config = dict(
    num_hidden_layers=12,
    hidden_size=192,
    num_attention_heads=12,
    num_key_value_heads=12,
    head_dim=32,
    intermediate_size=960,
    vocab_size=512,
    hidden_act='relu',
    norm='layernorm',
    norm_place='pre',
    norm_eps=1e-06,
    positions='learned',
    qk_norm=True,
    attn_scale=0.177,
    bias='all',
    tie_word_embeddings=True,
    parallel_block=False,
    init='normal',
    init_std_qkv=0.0361,
    init_std_o=0.00739,
    init_std_up=0.0361,
    init_std_down=0.00739,
    optimizer='adam_variant',
    learning_rate=0.00214,
    beta1=0.9,
    weight_decay=0.087,
    lr_head=0.00594,
    max_grad_norm=1.0,
    warmup_steps=571,
    schedule='wsd',
    decay_fraction=0.799,
    decay_shape='linear',
    final_lr_fraction=0.1,
    batch_tokens=32768,
    max_seq_len=1024,
    doc_mask=True,
    train_tokens=229800000,
    max_steps=7013,
    dataset='wikipedia_en',
)
MLP neurons of a small language model. Each row is named by its layer, matrix (up: input weights) and neuron, and shows model dimensions 64-191. Each number is 128 + 32 x the weight over its row's rms, rounded and kept within 0 to 255. Numbers have three digits each.
Before each neuron's rows, "fires on" lists the tokens most often at its 100 highest values on Wikipedia text that the model never trained on.

fires on: "en", "d", "g"
L6.up269:090103136127188084100127140168152114171139138181089078122119180140170148127157175147131144039107074145169145123182138124099186111151110168168127119158117093127128138139155150116160152131105091102088135021125152148115143097124150126136076125139099118105138099107117164160120122152069189107171113167155167153113090135135110109096181142173142182158099074182088133131180104135125110095056

fires on: "ed", "es", "en", "ated", "as"
L6.up206:088125113105199103072133121088106110164136122184166064146131138166215131127139142113145181128146098112119183113140142153135084106111081130116221172140197104127178134143067173075122164101132080134108144116134128135108075135137063128154100104131129173128165104070123135106130191186084166117111136146154132105125081132113127075077129196126084160167075158135107111106148122128115109142160

fires on: "er", "her", "\"", "ver", "ter", "'"
L6.up755:182172131151127095112071117149112086079104146139056083143078122155149120120151173098092161156117077167167081101125142201140167131094143127090089078105096129113144141102168153178133090133143191174085171126139174165167197147100135105171131109182133138200149134169129120043163145115100141137172123106146167144093132117168145101127127117130168168108148078150110077088109084093142150183061

fires on: "is", "ill", "i", "t", "art", "n"
L8.up199:119144173125096091109148190084167145129050163129158107150104101093095105132159166162130117164147132123210133115070121178095120098132128124103075100137109134124171114145077105190125125132092119165129139159095144127119130090117106173136175140045135096202146161063053133133183144092129130104145120124084150136164123108165163112125211109088163114118088111133146111073066088102189098139125

fires on: "y", "id", "in", "on", "re", "i"
L6.up547:105132101139117135132065113112130133142151095094133066158094126098189172189126138166108200148128128149183147086130153111136216107172154135111050142096111121159102139158152175126112077124124082180132094144098109112094140140125130098136148156095142156132105128094073114051198168112105139117164175133134186144102069115069135111164117101132113161153088106147169128099115103111135112084103

fires on: "s", " ex", "m", ",", " m", ";"
L7.up191:148188172140201090132081184142133153120123131106076125107050134127170092047154115146099173112144095089146078101097134099102140154153167113128094200160178133117122131152097100111125110155107128115121129083139187129076167161077154094147074134152125129053128124120151115161120164121090113078140133116137115180103139134148128168058141204068132146139058162156157074103124113098135118119145

fires on: "am", "ac", "a", "C", "A"
L8.up928:144193149157107151126109145163124140067106118123164087100112111172119129161115149103141196112109114177155076126122148100089167117133104103084168098189139149101114132116126162152152105084049176070114115128107139146131101182115133161150185154179192185184164102115161122068086127042097144106143158104064121132167152105130101150172139106153182158117089173159127144118120136093101125070092

fires on: "er", "ver", "ers", "ic", "le", "em"
L8.up775:162142149134102094122134137099076101172095143101139124082083116118119121104133148115099133187161108222096100077111142146084106145132163110061105081132139140172138127114088173204123096159126142121113152137120125088134143202091098132125118076152151076199096096085127097131209137132095169100139131060178217145103123118096129083134116116127088175155131100182148099109064148111170098160157

fires on: "er", "ic", "ist", "ar", "or", "an"
L9.up256:131182160136116134077147145059082120251123163142117133133118216174150112147139118080115171119197086156179164084087145162127141135139104129100131133153113155114167085144171075146134157092140056165064133163142149125168132093075140113139139080132108132177103103149116123140106167146161173154115070100158130100124088120187128088125137126145122102145145109036120091105137128105129134081095

fires on: "at", "o", " p", "u", " e", " t"
L9.up452:169149162173158111107135156065123176087118111116060166126131186160141158140141118065150140129146140181170104150125129166060137136142103090099172101133097132078127161133129093191178179116166063131119089174177165146132143084121139117119145162176096096197101108122097137103126114124150138110110120160043103108078107097123181150128114125141143111158071120099161186116130156161049127097130

fires on: "t", "p", "ct", "ust", "f"
L7.up482:144155132146102068066143191161141166126106150124136147122112132149146101130155150067166136156128181099105123102086157122057111062072113149088195135134126088115116113151076080124105117137077115111108132147145109094095074148093141141093138124128127043181161158077137102207176139119138160098153106148029107139129118109131213126120131120070159075135109172174121157121112107175125084144138

fires on: "c", "ist", "er", "ig", "or"
L8.up755:116180097100094135080128137080108103131091127079109118204085192136151172168159155100122146155169216191202163045119147152167171127187126158106089132078099151118121120179088130132138070094117145152091118179107144123120139129130166172146103129104112179156135114115110114154155111200120192107104081132115131088148134113148115138162104133064111103126121089100158116104159149083105133103145

fires on: "c", " C", "C", "ar", "r", "ur"
L8.up282:164129104153146115118084161133146091134112156094097151074150131137178143105120156048128131102140183107182116081154144165080102103113136157120147068082132107121188137144135150125184166077074120096089127174119095113136120176146184128120136146127121131130115114176199109163130181083126170091087173140138112136181138119156151140133096153124096093136080122105072148140136075129129144130105

fires on: "2", "1", "3", "ers"
L8.up514:107108134165074077112097099092079125126119117129103127158104103165168101126132125118088168184157078122115127138122137194144157177105108095103144150183185108080164162080109189171125151177111049117125148135097149131149126102154133118133203084137085191176085147070164125058085169138053140134148099140097087118150140120149163133094151167139174158123160165113138121126088054119084139186130

fires on: "er", "as", "e", "an", "ot"
L7.up841:155154135167157092171130111119127099100141137106141078132100085070141156181151149148090104187177194130127116114110145139143139197199173138116067095126120132111180132134157119110101045167098158144120124132088170122172143150087154095229131151112141135110160077125113095119169140122083116146107088084130129094085114117138155060095076162086130139144149100135160144102163116170082144076130

fires on: "u", "ar", "ur", "a", "ent", "her"
L8.up63:191145113182107146106093160112112152092136124137120118141116138182157102114124113077127178120149129148117146059154137125152039104082096121126122160156137127123170130167149142153148127071080152089086176113127142165162181203157166146169112134137137122119177109145167115038097151155113163034151183074132082101106074108129120083120108143154124190140101137102139068113107177071128071162121

fires on: "d", "al", "p", "h", " T", "ers"
L8.up258:131158148151169129183136184109110095176121169065162115130097142142127108114162151096154152115137116118055084148100137192125095149166159098127085092153121089140092128166149131138122178166131027134136169188108149067092155091106126089184122153156145105114168181126152068131175141185122093172114110128123081127189115114185178065120110151133139105121102098050168152105100154145130099153123

fires on: "n", "s", "om", "v", "k"
L8.up729:067132136138113089162147119170127105168079161155131127157120168089145077129101134103164108116197168113128152141117153133122171139173183096095081201093105141097168099132072136086118110145134136147140139116105134098200087068089153123109122149094112143142126074118133176110106114144093099056154098180110114128181158116156090151188154135053174101138157131108095157083136128088118135137064

fires on: "an", "or", "o", "l", "h", "ar"
L6.up377:101160179156161158160082150110146123068126115105126076131103153107150188102121141031159176159133143111160158138123144091051127167132108130152047119133046123156146131145201121158110086088121127078112130109116167106144191118097149137161151164166133150180137070159162118085090141081112135150140131084114143126127105117156114149127135088181194172111100108138139116129130111117151118104143

fires on: "p", "d", "if", "m", "om"
L6.up445:116128074097121139103134160093132142188120098201170104149156156177133130120131162083121119086163135117165140143103162164134133071154052111116204096144120129135158114169079196050124116081107084172106075188135086152137067101134124191109111142087158140159142131101164139047142164103128113134102124132130141091096117102142148072096161135129124148140161125134145066117118155122122132118093

fires on: "ion", "ation", "es", "e", "age", "y"
L7.up855:047135125140126135126120110144100143183075153147145166155110160125135153075155107138165143165140124064105140134135152131190106171119187105095167141095134125084132126189115157156081119063162165177119105166087087076158153111099099091154122131119151127195142088169087103183111180184090100071113128087138134084097065127187135107098097104113166139142139125101182113087141131159083077104106

fires on: "e", "l", "i"
L8.up828:116102138159115159120138224129129130094105123087109112160067126108135165160181114067148149104132140168168141123080147129079078153143173106188124114115104103111090135174146159112127144088130160099119155147050106122075101142154164099185157131127138145125190114137085119145183137076118150082145113144062096185153097094067100189135128130120104104131130146157064122146120132101176086135098

fires on: "l", "t", "s", "m", "p", "d"
L8.up713:166106146158109134133072130129140129128109050121123115074167125083088138096126095140138121171144136137153102135104143121163200138130150148143073165089132116079180146126120139154098082159137124096152092116109144091147118089132170092144140161143147139174135121148153118148122126098132102136156112157052133179132107110123165156087177116070157107156112117121150105088187057172140113094134

fires on: "ad", "ac", "g", "ing", "ag", "ud"
L8.up678:124105087125159162134102200114128156149134062103148148133096154081129097192157107088164122137124178138135160046097146103163153178172080116081157107128092123105110135147107123158183151090078120074117091160092132130086098133173185141177103185140116135090137147121096134086142142095154163100103135133114085143159116119098107135106110140133102113136067091133081149125092133161174097117150

fires on: "p", "il", "ar", "in", "at", "ol"
L8.up577:161128170150104185075073142152114137160129093085147160150111149123153122135161116152146146098160160165166077134109139120125213105168150159111119097169047110175163150169131105222081194141111127079109111111084109081072162128103185098098110133164148087112136137149147068170112152118094115130113102163052167135106073115166144125097113128102127062128051089066101145120163136138140103114153

fires on: "or", "ers", "ac", "ver"
L7.up516:089194144125111147095119089133134068155093207148106116055128108156138176076162168080119167149102142134175112108098152105101116080154115155096080088175127098140149118171103112162149130135136124110101123181133198127081034152087169138120099104153128049200145136090134067157171175119076130113098178122088163148102116116134158120095179132134115146154088129149149074133064120138141104164144

fires on: "ul", " l", " al", "el", "g", "ir"
L7.up629:118120137142102132105137189170132187134155081147204129133114150096163143146159121157165128105128110135152145125101145101133116099131132145094118122115062104088127132128190128164093129138093104076156112172094117108132156080078196079108153069112160139155163165156069101162175147159087165101158080119106124205145115113143146140156092150134158126116122104098045153117138090107167095130072

fires on: "es", "en", "ig", "b", "ad"
L8.up777:140064100129177110074135171056115149159069180186132133118105158170140105122151174141110162160159134166105169060146156123142124146112140148106219114131187125086138105154109119157149150120094079202058084143093121115064165144101098108141186172120110138134139080071166175168108184168125175067120110167118110087104121111145135076075124111166139113150184121159105070109151137117108148125164

fires on: "oc", "ent", "at", "in", "ar", "en"
L9.up856:132167074156152155068136136137117128190111075149189108087090165094153138123141156112159143126184163146166168082140150163141161072128184170106071096127089115136110141164150152201122118126120107091136111146086083109080143082138180138132077101128135078137085166096146095226069183136198129134143121126168186142133094092112144116110096121138138130140083085084119078093140138151126121102155

fires on: " a", " com", " e", " t", " c", "al"
L9.up523:090194172150159153171158114079145123131107094079079131122133178060100132111130138166154099059143189153140201104127123114118102114078141106098166114173096126067163148147146118167059143126133133099169113195175152067101127093100131131135114164136102113140140149149129148137109129138139155104153085105114102116163127130155120150084121124185170095130010104126156202106132111127080084142136

fires on: "em", "v", "am", "n", "ff", "ist"
L8.up716:086148154153136098158127148079108070151119151170076091168139203111170155111120161084143096141164210153163165156121148137149156101184139120105125194106109132079145136148148116159099091096124082117092141156095155140174142085089168113062180150085179202127123098133117130120165098160109089100132065159157122089185161099115100123157111157151140137115189098124158149074134136104087138078076

fires on: "."
L6.up939:108133088117149090057103148143135129123104198176141134139098181133166090135154129081123138062111127044174130136156147175090139109142115040148159146188147089111175119156172145115150203106115092131109111123161153131137095094062128154111134122131097071146090165124128121155080188171110090138159096120170116115123086136185113150121184152146132129135107114168129134116136152125193108149159

fires on: "a", " r"
L7.up92:148118112133112142230096126140120115057146091118062119083140121097126111070117140117176153177125148139177112121112137078136139111124177073104096117157141115085114168135114148150125142126112151098085117114114168087154102168120185074100128166204143156135169126119152127068145127110046172120170157149109140178140093115120094173111109153155208130152074156125109144126101116117162096050127

fires on: "or", "er", "ar", "art", "al", "on"
L7.up113:138088115125140129150110109141090085145139121192151102149110146060172210124140169118143083138158164110119166106134160103153165093096127156142112144115074135128135115148165132161101092087108086195157115137065117146120128144112210097083178103077191226114125139160142091140147103145118107093125168181083138128175106104156123106154113147142154089164168107083060162112101114129121113099094

fires on: "en"
L6.up120:049098125128169116113129159139115104194132128158144100134098170185171156137190156084138169099151062066136156099179145142114142094149176131147122119090065112073142125169159150119111115119120119138157121059153145112092142110084140079133167119174109108183121174128080124164148116155112154116106050169111126151142105132162077178092132140143137158121096113101114125131128166098187111148090

fires on: "ers", "ver", "er", "al", "or"
L9.up215:135155133120106116098109083128125091169131193123137130122128171107113150050155130105155148167140131108090140093117169129133125078136114149070091093135168122107151103184100089102169163163150082212150092199170156082113113138090137103107176130135121136170150146113082075172128153193167099179086105132167128129096071138145147069109103169134127158160121079097156115093135096178124132103134

fires on: "ar", "ag", "ac", "er", "ur", "ort"
L8.up525:218139158156131120063110137103126130117148179073174122073073116169108089106184102102150163082091140104160088124129148107104113121083131134180088099115166093166131124128168074150164104087132158106127185164099144124173141209109146154199149113137120067101129098160105091132083179157082125131185182117115104148119120107159179070114124111147153125127097095169162113108171119093133092162112

fires on: " o", "ep", " p", "p", " O"
L7.up217:101062117118151138128124098119103108128146137178117103139098160133090189133153144125110114134146063138131114137089134116176118044099167087155098129139146118053130162176171131131037120136125089104103165078102177146174116107091199045123184132156110174152161139163094109139098089080164146121089107133089116158127090109102080169116123153136139135106140100189129107121144172098164108139149

fires on: "M", " M", " m", "|", "om", "m"
L6.up538:062188162126184079174100228123118159063158148115156157105110147145151068117149069102134138157142114107153095111074134091058160090133134103088090146121122117107153170149123106100166143121073116132088154152114171138109162119084157104125122154161135152137132120103125093128129128096041165141154112147145145130164090111197118113126159121110081113087088136098132129115128080099171125101134

fires on: "n", "u", "w", "ow", "ain"
L7.up126:118080136110084131091166129094160086138141183187118098240124143132174168157146159105163126096106126069134163126073149162139167123133139118131184120130135083104143134163119122136064163190135152142124171079174139098102137110127115103116119078094099045158120104101120091103141113146116175089175149107219171114122098108187151073122110117112124129145076137130128134094140146126167103140157

fires on: "l", "n", "ed", "st", "il", "y"
L8.up22:132072111083119155148135099118084134158164122069038090148164144146179137102125158086128137113133159112190165126135159134129145118185121138085186121153083116081161137187124120143081135096122105084093059139113088129083095132097167130114103124192139104109091090111180118151074151159155171083171125113094121107139103113082146170146127167175121100175106171080108150142103102142147164098119

fires on: "b", "ver", "e", "ic"
L9.up486:121095130139103177154113118131066051141139131121077113035126089105142114143085116149082175182110107175100106099134168159172156155131099120138114083100138122179170131140146113136153121127162135138124105150126095143085101100107093136111136123196063080163116128125154119090208154155165128072119085073142142109081080115134142135125099126143121096160125110174094092101124167064177131142150

fires on: "ul"
L2.up202:181141121137091097111126192181104171167182092190141153098099123137139186139148195160138106137095062045111108132100142107165082119142132104153133106136090113123119141110138115144119073150067168099140139090093113100189145153132110072127143113124139127154103149055093118139136126157084146096099130130106109179227118118156138097135102146135101125127062130101105080113123162137180108156149

fires on: "u", "as", "ub", "ad", "ame"
L7.up279:112167140149165113177188099115129090121132107124104077092052120182155089162126164182134187168093093151122120141140136138120164165135162107145163111176153104156179125129125138120152089120167146141115137126106178093134037115151163120185117153123118110158135153170165103211173153103071132147142035128154078143166078136098168097099191119104147113166108147095163156111140115121141108138126

fires on: "1", "2", "n"
L8.up530:133114118136117060131098145094129139118113088115137088133087108167157098149153155142093159129156059153165086102138136127110066187170165126132066183187123135086144172114113163165108146140139120141182108076105149156138176146122167092109152074128080090173146121123119150065144148126124120113225105123155096132131113107124123137065136162125129191140142105158160092111091075095109153200152

fires on: "s", "n", "ch", "z"
L8.up133:149156111151096096166057132134108144161098116125121105134043151141141108082138146127127142096203119119157144103085129106086170122183199096065151105146166160090114141133125122133080111145165138074128159095114158117163127132129165074127139105084125189133160080099099125099081149166069082107180104159119113110168130132099110164130144149088147143103109094085112097134107162068097157154116

fires on: "l", "ra", "us", "ut"
L7.up42:122145159164150095069128139149124130127103184170148092059158077155140101118120139119198171162103082110145134131093150170088109213092135129132054120137122077123157151091099195156140092114109106145145129111094144103123074171152072091125076141177173086125139188120153105142171132044118124100148189124126119196123137123111146162121144171113169154165099104132083110091129071121171095189132

fires on: "e", "es", "ep", "en", "an"
L6.up752:150115099118131168127098111129103092134126123123103096155085107126140146162136142121122169196173123187129141103123132114149144084121130135088134119076152131098097161147154170160103134164103094113075152106081117125094064139089106075165172104160182136157202151057128103109182091130117150070128152120116158088132080102051119152114122116115099130160133127119079126124098124107119100126112

fires on: "u", "b", "ur", "w", "on", "ric"
L9.up611:081082145152167103080182078158142111117155161159129099148090113086156173155141123162131105113157136126183113122063160168129154119156172149173128169127156110154138156147131103150093174181208176131126114147096102137154107080083156130156106134071106085167173154188124115137099178119122169074111106103141092102133050104146198090151092102009123101166127161109149196095101078103122134124149

fires on: " ex", "ou", "at", "ld", "our"
L7.up23:124203087151217107177108090143140178094118189068162156106097198115128117149150119066132141104099137139125114106122159088103162108130124132090109149166094103103108128161105068144177120135081149090095105065113220125166131135095187131147138167152120104036102119090120139152101109115176147105079167130094107174173199115131081108082161180144222115153072112097116136109106168139129090151148

fires on: "al", "ed", "ad", "nt", "ust", "ud"
L6.up844:131083081090180152160079121166133107066109100154149121101097162083141177138128139072162090115112206119070155123110147067074133074130130172126142157131048137116100149159129121144141101082074129080165125120118116131157141109131167156158131131124141184155146171147088100081119093107189123087159140198122105127156130101070139154124132146133137056171146107070070161120079167132134130120130

fires on: " n", " N", "l", " l", "N", " L"
L9.up577:138135077145131122112141139151122060150103141150148064171106125114109169088139201216145185156155119136163138133121126169108099122172152107131096135157096158090132146141100176077120105063140158130134152106049091166133156157078181101161182107151120164135148096132066140077163160129084158085158131101075125181121089121087111174136135132186155116127097117117144128091117143067134077185125

fires on: "."
L6.up113:074093052111166117084163150129127106147120202188096112163114176159168129139134158117135125099178122081185102134129147123107124145127122052106170196168150100105130125136127137093097170117091099147128148053148121128153123089055154166128115119070118080166081172125142085119106147153121136140107100100128132114177099135161117172122165167136083122163128136215124105107084162106211112097153

fires on: "m", "mer", "ag", "l", "ct"
L8.up125:158128169138166120081120188089105176128115137139143137130136122121177119132096163109163122119134189084154130100121146115084095133166046069075126157172102144131171159146069136134153107123115119153108091081084172132125128184142140176082105124102190170135175108146164128040112190171102143089094130137174126096108075127110114126112127187104134142143145100126185123103093124151165138110147

fires on: "ul", "l", "ell"
L7.up609:140126118109128121073164149168101108163149107169163106153053130116122137141157163177161155136103071110156126148113145125135129109163177092109145056077077122111121151124147171188166123123121138116138126074075110150093107115128180045157202098166185155122138177134055130150194165114090121106118118152070166187156064117101109150148139146121126146134105120091066123105151146127227075160104

fires on: "o", "op", "om", "us", "art", "m"
L7.up560:083130097153172101118077166139154161152127183154167159076163185145173110104106141078125128156116111113134102103108148094066183108171110163101092154156109134100147144114088125148138150153102072113112160142143136098140172111113142208090127111135159152118147103105185135111101174096116157132164138149167094096141151110233119190137120151130149133123118139148074186134110078115134136118164

fires on: "ub", "en", "ort", "ad", "ac"
L9.up62:163183151145108125132152183119102094165112135062116084073112128096109120215187120135121152091108163180143174110103150166120134115155154130132162110140095137152149146141189164085113113081110152157083119145085162099073084080099118099229118153159129113167113139120111130151197098096077139169099096103148148120136141117149164064047113089111180121165118114101151163103135122131108118164080

fires on: "qu", "u", "ot", "w", "ut", " w"
L7.up27:103095095118097141139143090141139103102108182165116088176063151121107157117139201141089140141146143091176108168123139105154176143195159136100127151074169113093166143119096132111037170203123134109198141157137163100157093140101164153170148087146132105158158079138134144150138144177101176128158141130123056146110099110099146072129087156049144119143139166134217181114167119125112130124114

fires on: "ed", "c", "il", "un", "ent", "en"
L8.up939:088058112165141121183127082107089131123110131179106143165114106129100177092164182155108128109143110108120157111131131135131136165164167120154195084117113105107132095206144091082063181094176136062124146110136085132101148189076182114134092116096145129154118191051150152139089150142164171131156094109126116118199077086134168162149144151160072186149075118098144108122147135113144105119134

fires on: "ain", "ion", "y", "ar", "ate"
L9.up209:118112121158123045091138072122103144135142148113151136174145146136148100111176130171098108188093129089164113124152139167100154122103177142155101165174151113100130160151147140103100118093158076172127139166054144075184094111089126065165143149169168167142112166098137114213053134117115136131146114123127165096190085125215124132147104102099117201136185116126157147110174118124134105119086

fires on: "an", "l", "le", "un", "ot", "ut"
L7.up101:128133111120158109073155108132115111125127162149227114093099153100117168123146092160149102168124132130094164113106157161083123159168121157102097184120175143103163130137141101113095147163154138112160148120094179121135199163107145152176141094099146096142179098147104124133175169198101197081159087121114138134106141112139156040111140166093145154128165109101192138118125048147133106176129

fires on: "ur", "er", "y", "ar"
L7.up84:112141094129172090153088137122089108086152140091155118116114113128199149164151133105164134104157181152138141088123130088086175097128195115136045120122129132109110143076154118132122083141097183065127149104144163177174188130080137116144061117106145229150092170148142123119180109139135157047159136174098126138168170108127139118161183116103116111125189113167156108099127066066123128142080

fires on: "p", "l", "ic", "s", "m"
L8.up803:099179129141138122083147140108147131142128111175168099140114100164119126100135105108139129126140179119119153172111153118097075148101077122104195153149175107106233131140081191108110108135079140127125037159098140097126102201116115141079169065185163146197163146107162074086173180069109166070097095058103096154093064119123155098122192142101101125158123145134181122133134145147108111117164

fires on: "2", "1", "3", "7", "6", "4"
L6.up533:097090115158105125083125097098142090152142137176136079165094126141174158116133142064109110171158084151162094113130146180147094106153128137170109141132157131096153160090154158180093177144119028168146157173108131203108107078123112127123114068133144065184114089107146129132151127115138157171178073111100131083155132106117135083124093149133173145136179100116180144134091000111132172119092

fires on: "our", " o", " O", "ot", " ex", " pl"
L6.up258:103117118141188107111099136116143147111150200157144102102117171067106175164129170127121161142107139114144090121140135116105138000137122065106131148149140120103077135190157076116154125111152142096089160081122169174166117119104126132142111108153124169096125109188143098063097130054119112108117132217111105115147112121081130180093193151133169130132087108147170110094149178122112082147198

fires on: "m", "c", "k", "d"
L9.up408:171178137168153124144087129175115113115167044150082117091140108100079120122128107074116128183124149115160115094103150107110172125122185150124095142121124099154219138111165175119093134121077104137095118116143180101159129111122168068141173160157155100183115127144137090116200133080159116107197109133120129136125146090134174083130090082085141114100136089109132106119147054107140148071081

fires on: "b", "l", "ra", "e", "or"
L6.up462:109089174127149076122143137178136129084111117134107098101114102106165119122132144143158172119072083148146161114087133120139115192164093122132098092130104134124140127112180161185082122143148129118105107117093175082138179117119140145129147162173152140161173120145205120159132161071107167118138138107139157138122094099126144119132140124139172174125144138145094085122068056113175086179131

fires on: "u", "ch", "ust", "ary", " be", "p"
L8.up6:013088065148150091117114120129123166167142182140198100106116153178150125125093111107129138159186195147143129111127133110080145151198080147099080157129168110111130143120116124140166072159129131143097158157145084125154115113101136119100147147119132163181137126164110164105189084204082133129151077169137145069135108108145148092147075140114093097152145146135138161103150090127145107080122

fires on: "oc", "ic", "if", "p", "op", "ab"
L9.up589:126168126138128147133118119038145084081054093117119129126095111156104089100154116106064144228127169118162152114114155138096158147164117145066161180202137091107190103113153155142088117143106094195096089131161170094093102174129167184136162165197159105182116124115128124099145208115080097139113119092139105135075100103185133096101127126130130135149151124119190078124135133164117098124123

fires on: "n", "v", "id", "ce", "is"
L7.up438:051089096157144131169099173088157143175070089127138112189146193110167117133140175110152161135173120075192139113138150124149138154160052138100156161116063132140122132171094160100134112070117149162083158167132092151118120082142140087057134182096130141138127102118115144111124136106136146085153111166116138079173088111135107180140112141127182134156088123100086148095089147109122131101093

fires on: " r", "."
L6.up534:149139160152127118192099177110116115093154155124073136137117146108177178118130152088149165169102129126203132107105135129096150119085178101141089162145092106137133184156086090099160136181164154128161128120151173125094153160083103109093133139159132102076130135135062088160135183126067145167156144122103127164163131136125087195094081158137151127127093141172179132110087104131118123116129

fires on: "er", "en", "uc", "ub", "our"
L7.up208:095155135151155067173124158113122118169158160079116100111090192210158109107165166122121152114131068160117126121163146130114125114164145075102101129118110091107108127160159099098125116088108157094116157112092144162169090120120167113193116083170115177111132169172113171163135102166139184111126030153149104131160133107167083078132117125183130136148170117119162132116152135133124113138082

fires on: "on", "er", "ar", "et", "y", "en"
L8.up780:144127113128118161125089116119065090088160120081140066099056137100168232197136091095177136140166126167198166073109142142128211099110138130123105109114102119133099116128168149206096106106104182140124124126103142123135146120079155091127167127075166203167120164134092085168172100175104165100151125143132121154191084107106140120174133074097119092139157116120118191098126115081152147144089

fires on: ",", "\n", "r", "ag", "h", "ur"
L8.up582:147120119112133177139092104151146104100113116170135168093149123199169141147132062128140147108171145088166091126106144111082102130082103174042115175134161155150134156134122145103185139131092076099113202091113115122129174136155178117125165174145107090142158162121116124158133175063125121127122179093102192150114110113158144133134088164144108115107080075069030110108131069118205181148092

fires on: "ct", "is", "ist", "t", "ition"
L6.up285:166149083163081151133123139106138144189039125126137110125116114132117118120146148132128153165086141165199109091097144170092157114083150125109165146165115123160087136111120152139093089136098104219114148163116136123099078158139082112111169124162173063177139131080092069151162185129112162192072131075071182126089104115145177126114155137111157048152086141119146114108141112135120108138173

fires on: "f", "at", "ain", "in", "o", "ot"
L7.up315:192188138140115167103106189198106133151150146114151100198076187053162169103141047088146131122135119168131093136108144142147114148118160111192125117160083130158106148180158091159128097186131113109144122104113129121116082079091164102170112073160138072065129143110123110182074119115122073193096117142095125123123081127192184123071152150124129106114084088116140167098163105171115113145144

fires on: "ly", "ay", "ct", "ust", "ch", "ary"
L6.up389:090140058153176047109125161156135135088099118125140089143150105141165113115130123124151156193100148157151116118136142135053158117127144144018115192151157105110129162136124140158122043158103166153085172093114118128094172147139169089100102161117147131171176151111096105123211137117110159069170100162080149116132063106054121137149128123090087130154220117120105140096090106117145127141119

fires on: "es", "ra", "en", "4"
L7.up953:109152097136146154126113108095069111156156147120191065128044145134168159115140150120167196139094110182113144101156136132123086097104152185133176071142119127112123129130162105168141134108114086108118123084086124153118128129122099100146118049182150164087162154119155133116191123139108136121147165205106125153112097119132100141105131173162165145126113137147049092141094120110072129201154

fires on: "u", "ch", "w", "e", "h", "ary"
L8.up805:083090084124126091120144110078125145104130204138119095101154170176139096114080145087098141197160192086151108131093136122092201147132087133075129180159200128085131110156142089158201154110089105134111158133154103131127122104135083160096112116095096170157206139114120156115131166110128138095122099147111129086115125120085188120148150125136138103150167116181083209080105085114129127201084

fires on: "n", "il", "ld", "ir", "ent", "iv"
L7.up55:124066112157135173143112137115084107081162148118124132108134146112161125112136158117145141135118171087139124114098126120091162130142123132135141109199151129127110142197150083117138172116114112056047160148126127149108133164148165106019118096106173095191141196091151091120111110134149108111144109162135150189115070099063149113118112156191131128162039090043070167124139160139147099140118